config.toml
optimizer = "adamw"
grad_clip = 2.0
decay_fraction = 0.922
batch_tokens = 131072
steps = 5118
dataset = "wikipedia_en"
MLP neurons of a small language model. Each row is named by its layer, matrix (up: input weights) and neuron, and shows model dimensions 240-335. Each number is 50 + 15 x the weight over its row's rms, rounded and kept within 0 to 99.
Before each neuron's rows, "fires on" lists the tokens most often at its 100 highest values on Wikipedia text that the model never trained on.

fires on: " number", "eat", "lic", "=", "est", " time"
L2.up1131:63 50 43 42 33 57 58 82 44 56 68 65 40 33 64 38 40 44 32 80 57 44 61 64 60 66 56 56 41 64 65 35 65 38 10 48 38 41 66 50 76 37 59 29 49 23 46 48 47 54 41 18 40 47 65 41 38 68 59 56 35 50 34 54 54 38 44 58 44 37 56 54 49 32 46 33 30 53 55 62 54 60 58 51 17 55 23 86 54 48 78 56 46 47 32 48

fires on: "g", " y", "B", "b", "H", " H"
L2.up1205:39 69 30 44 35 59 58 36 27 62 50 36 55 47 30 54 33 28 71 54 37 15 40 34 44 54 68 60 31 74 47 47 59 51 54 66 52 48 48 36 61 47 66 52 32 57 33 63 49 37 59 59 67 48 91 15 50 49 39 54 44 47 38 68 45 53 62 13 52 31 57 42 79 58 69 49 58 43 51 30 93 72 30 53 58 36 67 83 68 44 44 33 28 44 35 72

fires on: " |", " of", "bum", "|", ":"
L2.up467:58 41 49 43 43 55 44 51 60 47 72 54 70 55 38 09 39 60 26 35 42 40 11 60 39 25 58 37 24 64 42 53 40 38 68 44 63 61 56 57 66 74 43 66 58 36 52 56 56 41 69 09 75 73 44 41 26 41 70 55 43 71 74 38 50 57 36 42 42 46 55 48 81 14 60 71 43 58 30 58 65 51 35 62 43 57 47 12 26 51 76 52 54 58 27 60

fires on: " work", "out", "ich", "'s", "ust", "ax"
L2.up479:44 48 63 50 63 41 53 71 58 52 35 35 65 34 46 60 60 61 64 63 37 47 30 96 92 14 59 46 43 55 56 29 46 47 42 41 49 28 67 46 46 51 39 65 40 57 55 45 64 61 44 62 35 78 76 47 67 49 54 59 37 29 35 62 64 46 41 61 57 71 53 27 34 88 56 72 69 30 52 47 33 47 00 48 37 33 61 47 56 62 73 48 30 63 46 50

fires on: " any", " no", " under", " every", " took"
L2.up1178:62 39 48 71 48 47 49 60 44 59 50 48 87 52 74 50 26 27 83 38 50 61 24 41 56 48 25 41 30 59 18 52 46 64 45 82 44 45 42 40 78 28 48 57 50 40 79 44 46 41 56 60 60 51 58 59 51 34 52 44 54 57 32 50 15 56 76 43 70 54 59 53 46 73 30 37 49 28 47 57 39 45 48 63 39 26 38 46 57 51 73 40 50 56 58 51

fires on: "ement", "arg", "az", " role", " open"
L2.up528:66 43 60 70 10 43 52 75 60 50 32 35 44 47 71 30 63 68 43 56 56 51 61 47 55 62 29 42 56 54 41 34 91 52 58 42 19 49 45 44 56 59 38 64 57 43 37 39 54 54 67 52 43 42 29 42 87 27 35 60 79 38 43 60 43 44 50 56 51 41 49 45 54 43 62 68 34 44 66 46 46 79 54 29 18 44 65 54 66 56 68 48 51 56 20 64

fires on: "i", " Al", "-", "\n", ")", "Al"
L2.up681:47 71 70 50 56 63 85 75 51 49 42 57 47 36 51 47 35 43 51 65 49 20 61 06 47 43 41 62 42 42 64 55 65 33 73 52 56 37 33 48 43 81 44 59 56 61 59 50 36 55 67 35 74 71 55 45 43 48 50 34 44 60 47 30 60 45 49 54 43 78 41 33 48 57 48 66 59 56 36 54 87 53 54 72 20 57 43 65 28 49 54 51 35 40 41 92

fires on: " gr", " U", " Commun", " they", " commun", "ose"
L2.up94:37 45 70 60 63 70 55 55 52 53 53 47 72 43 65 31 28 37 40 39 52 64 62 53 45 34 69 57 58 62 59 30 61 67 60 25 46 58 94 30 57 39 39 56 44 59 11 59 37 43 47 39 54 57 85 55 49 37 54 78 31 41 46 55 52 65 61 57 49 49 48 54 78 63 58 28 94 36 63 54 43 43 47 53 52 62 31 62 66 58 84 49 61 58 40 62

fires on: "orn", " mark", "yn", "ren", "TA", " Z"
L2.up160:17 37 44 19 51 30 42 27 40 25 65 27 58 46 62 44 44 50 77 77 52 19 48 50 57 26 64 55 21 41 43 43 44 34 80 29 70 48 38 38 65 61 70 63 40 33 64 29 39 44 46 55 55 31 52 29 69 39 60 69 66 42 49 41 47 38 60 67 22 41 42 62 57 73 35 45 63 27 37 60 00 60 38 50 59 52 70 73 66 58 30 62 43 71 49 69

fires on: " of", " out", " died", " were", " in", " made"
L2.up946:53 35 49 38 51 69 45 40 42 48 72 38 53 60 87 32 26 27 50 50 80 39 26 80 58 41 48 57 39 35 39 47 31 62 31 62 35 53 49 43 75 41 46 75 38 38 59 50 56 32 45 16 70 54 48 64 53 25 57 16 46 53 77 72 20 52 71 43 67 72 62 35 60 69 22 18 30 40 26 54 64 40 41 36 26 32 62 77 75 39 56 47 36 42 44 39

fires on: "is", "ight", " leg", "x", "ine", " end"
L2.up142:41 44 41 50 64 30 23 61 78 51 55 37 81 39 40 49 71 37 53 27 64 46 66 62 42 73 58 37 57 44 69 60 39 32 48 44 45 43 62 53 54 50 60 52 56 54 60 64 35 28 23 39 69 66 53 50 55 58 48 33 47 58 25 37 51 53 49 51 43 76 83 49 53 38 47 64 69 55 26 58 45 57 52 62 47 43 75 56 75 53 38 61 48 57 77 61

fires on: "ol", "es", " prov", " incre", "is", "osed"
L2.up46:47 50 54 65 56 54 50 32 59 34 52 37 47 34 86 53 35 36 67 51 48 52 47 56 64 21 27 55 35 45 33 57 64 65 43 61 38 35 54 40 39 56 38 55 57 33 50 27 34 42 60 55 72 69 85 56 20 52 49 73 80 96 50 81 42 50 74 38 47 53 55 59 50 49 34 54 29 34 40 53 79 37 52 34 40 37 39 45 70 86 25 56 49 23 32 42

fires on: " first", "ley", " record", "ult", "ition", "ally"
L2.up821:55 61 58 59 84 62 58 32 18 94 68 49 51 66 70 55 34 58 54 83 65 58 76 56 68 28 47 67 26 46 55 63 47 76 42 65 57 51 52 61 67 39 65 53 54 59 50 41 34 31 57 44 60 48 61 46 63 31 40 47 59 39 38 34 49 54 45 05 32 41 33 36 65 69 50 31 37 46 70 56 46 56 28 38 55 47 54 41 50 39 34 32 65 61 45 42

fires on: " same", "iss", " pos", "ator", "ram", " position"
L2.up1394:56 45 39 43 26 67 47 72 34 37 45 70 54 52 67 45 37 55 28 56 44 31 46 52 83 21 70 69 92 57 38 29 40 55 73 36 28 65 55 45 39 37 33 50 50 45 34 43 56 53 46 50 43 66 71 56 48 54 40 76 26 58 29 54 43 47 57 85 52 54 46 61 58 61 47 36 55 43 42 37 43 40 41 80 58 63 33 32 48 57 66 53 55 35 77 46

fires on: " well", " then", "hen", " state", "arly", " because"
L2.up923:55 64 57 67 82 50 55 26 43 32 44 46 43 60 49 27 29 51 53 16 40 61 68 57 41 49 66 30 81 51 65 67 57 40 44 44 40 46 59 48 40 31 51 53 73 47 63 75 29 58 35 42 49 44 83 48 02 70 57 49 53 52 37 34 69 63 65 51 55 50 47 48 42 19 76 29 48 76 34 15 67 51 42 83 43 45 36 67 65 09 29 40 49 43 52 31

fires on: "oc", "ch", "ibr", "ivil", "pec", "ic"
L2.up1184:57 56 50 36 65 25 67 77 37 09 48 43 36 51 75 40 28 34 58 54 27 01 52 45 43 70 67 42 33 58 60 33 57 42 21 68 52 67 38 65 76 70 21 46 49 50 38 55 52 66 34 36 32 51 67 60 29 44 40 61 45 41 33 11 54 64 39 40 59 38 79 57 38 61 41 58 79 54 51 37 60 40 41 49 63 72 57 48 61 33 49 51 33 45 50 83

fires on: "able", "rain", "ue", " appro", " only"
L2.up440:51 58 44 49 28 57 48 34 60 58 43 72 44 35 38 62 50 40 34 62 50 35 35 32 80 76 59 71 44 42 55 57 52 48 44 37 47 58 16 46 51 60 45 35 61 55 58 13 61 52 67 64 32 40 58 35 49 56 46 70 66 47 66 64 27 53 52 40 73 31 19 41 21 61 35 51 16 59 60 43 48 50 14 29 59 56 85 45 62 38 70 53 22 40 65 58

fires on: ";", "um", " 1", "ough", "Y"
L2.up240:49 74 27 34 74 69 50 52 39 37 65 52 64 33 43 26 45 47 60 37 28 30 48 25 39 66 94 54 40 66 52 44 21 37 38 50 60 56 53 49 63 26 56 38 59 54 28 57 27 36 46 43 47 63 54 41 54 47 44 52 35 39 48 49 31 70 59 63 18 92 77 58 51 48 48 45 49 49 24 42 45 58 41 55 55 48 54 31 72 33 36 48 47 60 86 74

fires on: " life", " fin", " public", " author", "ham"
L2.up104:13 56 38 35 33 41 47 44 59 71 64 42 17 70 35 40 52 59 35 52 57 11 61 42 31 59 48 58 54 54 39 47 66 40 27 63 67 48 73 61 66 60 42 54 69 62 43 32 65 47 45 84 73 58 43 29 52 40 71 26 66 85 34 55 75 41 54 53 43 39 36 54 70 65 49 34 64 52 36 35 71 81 35 43 27 47 45 34 41 66 40 49 40 66 57 61

fires on: "A", "0", "O", "I", " its", " O"
L2.up1466:46 48 64 52 40 35 46 77 49 49 64 52 43 53 55 47 45 46 34 02 82 34 17 43 65 60 73 62 49 41 33 44 59 66 71 58 53 53 47 58 50 43 37 89 69 65 69 56 50 60 47 29 72 79 55 55 52 39 63 57 46 56 44 43 55 71 45 38 53 65 47 37 57 76 60 51 60 47 43 30 61 36 49 44 43 48 35 27 16 35 79 29 22 77 53 55

fires on: "ial", " National", "ro", "ural", " •"
L2.up621:62 63 56 46 76 46 61 46 61 27 60 38 39 40 66 73 37 54 42 46 66 63 73 69 65 42 59 70 45 55 39 59 59 47 66 84 40 67 28 35 62 57 50 42 67 56 68 56 51 37 46 50 44 69 56 33 25 63 74 33 47 71 33 36 43 34 77 31 63 41 81 57 75 50 53 37 66 30 48 57 80 41 37 27 40 61 43 46 57 73 21 47 53 60 55 54

fires on: " cl", " a", " •", "ate", " le"
L2.up1447:47 61 69 36 62 34 56 39 57 62 73 76 45 51 44 59 28 60 47 55 43 70 64 25 29 45 76 59 13 45 51 38 60 54 29 33 69 44 59 49 45 48 39 12 51 53 58 80 33 50 56 03 61 47 51 50 45 29 50 37 40 72 71 30 42 33 64 26 61 76 50 48 48 45 50 59 42 39 42 48 35 53 37 55 28 25 50 45 68 41 55 53 63 42 49 41

fires on: "ib", " Ser", " first", "ount", "ation", "x"
L2.up1173:82 56 37 20 53 61 39 54 51 64 48 47 58 63 58 72 23 54 66 69 39 47 78 60 59 39 62 48 61 28 40 53 57 58 37 58 34 38 72 61 73 39 59 90 77 44 41 48 71 40 44 48 53 57 48 35 37 32 67 60 39 37 43 65 50 53 61 72 36 56 62 62 26 51 68 29 49 27 52 45 11 71 47 80 68 56 28 35 36 56 56 38 51 63 48 35

fires on: " ph", " Ph", "ult", " struct", "lic", " school"
L2.up486:39 48 67 80 33 53 73 31 46 60 70 64 55 42 37 13 16 48 21 72 63 58 31 49 63 66 49 66 41 42 29 58 41 34 20 45 57 39 53 61 59 13 54 59 68 44 38 72 33 56 35 35 56 59 53 54 58 19 44 60 37 57 36 55 48 60 40 34 58 41 82 46 33 59 48 67 46 50 53 62 67 34 60 39 52 37 29 50 57 41 51 49 58 99 31 59

fires on: " v", "ream", "est", "ed", " Mar", " down"
L2.up890:58 45 70 34 29 39 45 16 42 52 49 24 67 28 50 54 33 33 48 46 31 77 44 34 19 59 72 60 40 66 39 41 43 50 35 22 39 07 60 47 66 33 64 62 20 55 70 72 33 57 65 59 25 22 74 59 17 34 68 50 27 60 93 54 75 62 27 64 46 55 64 53 85 49 42 59 68 52 43 45 63 58 54 81 42 27 22 68 52 33 51 39 24 37 73 55

fires on: "y", "et", "re", ".", "or"
L2.up816:50 46 38 41 64 43 45 69 49 39 63 30 72 34 76 48 44 52 41 44 55 65 31 52 75 59 58 48 11 65 29 46 54 33 49 70 45 62 59 25 63 41 47 54 54 34 29 59 47 51 41 59 64 55 50 24 52 46 77 74 39 78 90 37 35 38 65 56 37 30 61 45 71 45 40 32 55 55 39 39 36 62 19 55 35 50 26 76 68 48 75 34 65 38 61 46

fires on: " later", "ount", "ification", "cept", "embly", " sh"
L2.up118:25 34 53 46 58 48 32 36 53 24 52 40 42 37 80 53 35 29 39 59 48 37 47 22 40 57 44 47 55 54 57 51 62 33 22 57 50 28 33 49 32 36 49 53 62 84 37 13 46 53 53 36 72 40 49 49 48 40 48 56 72 45 35 74 56 65 79 53 62 57 40 46 54 40 29 35 41 65 47 44 30 50 36 52 64 48 55 59 51 57 35 36 54 61 56 51

fires on: "ey", "ett", " return", "ear", "ether", "ed"
L2.up1234:51 56 50 55 37 57 54 54 50 44 41 48 31 41 30 34 21 39 40 42 47 85 46 29 74 35 71 28 27 82 39 29 45 45 46 63 34 38 15 51 49 69 28 67 46 54 40 53 36 37 48 41 63 40 43 49 45 21 65 48 50 48 52 57 70 75 51 39 39 36 52 64 62 10 52 43 46 40 31 41 69 79 48 47 35 54 29 48 75 46 67 55 55 47 59 63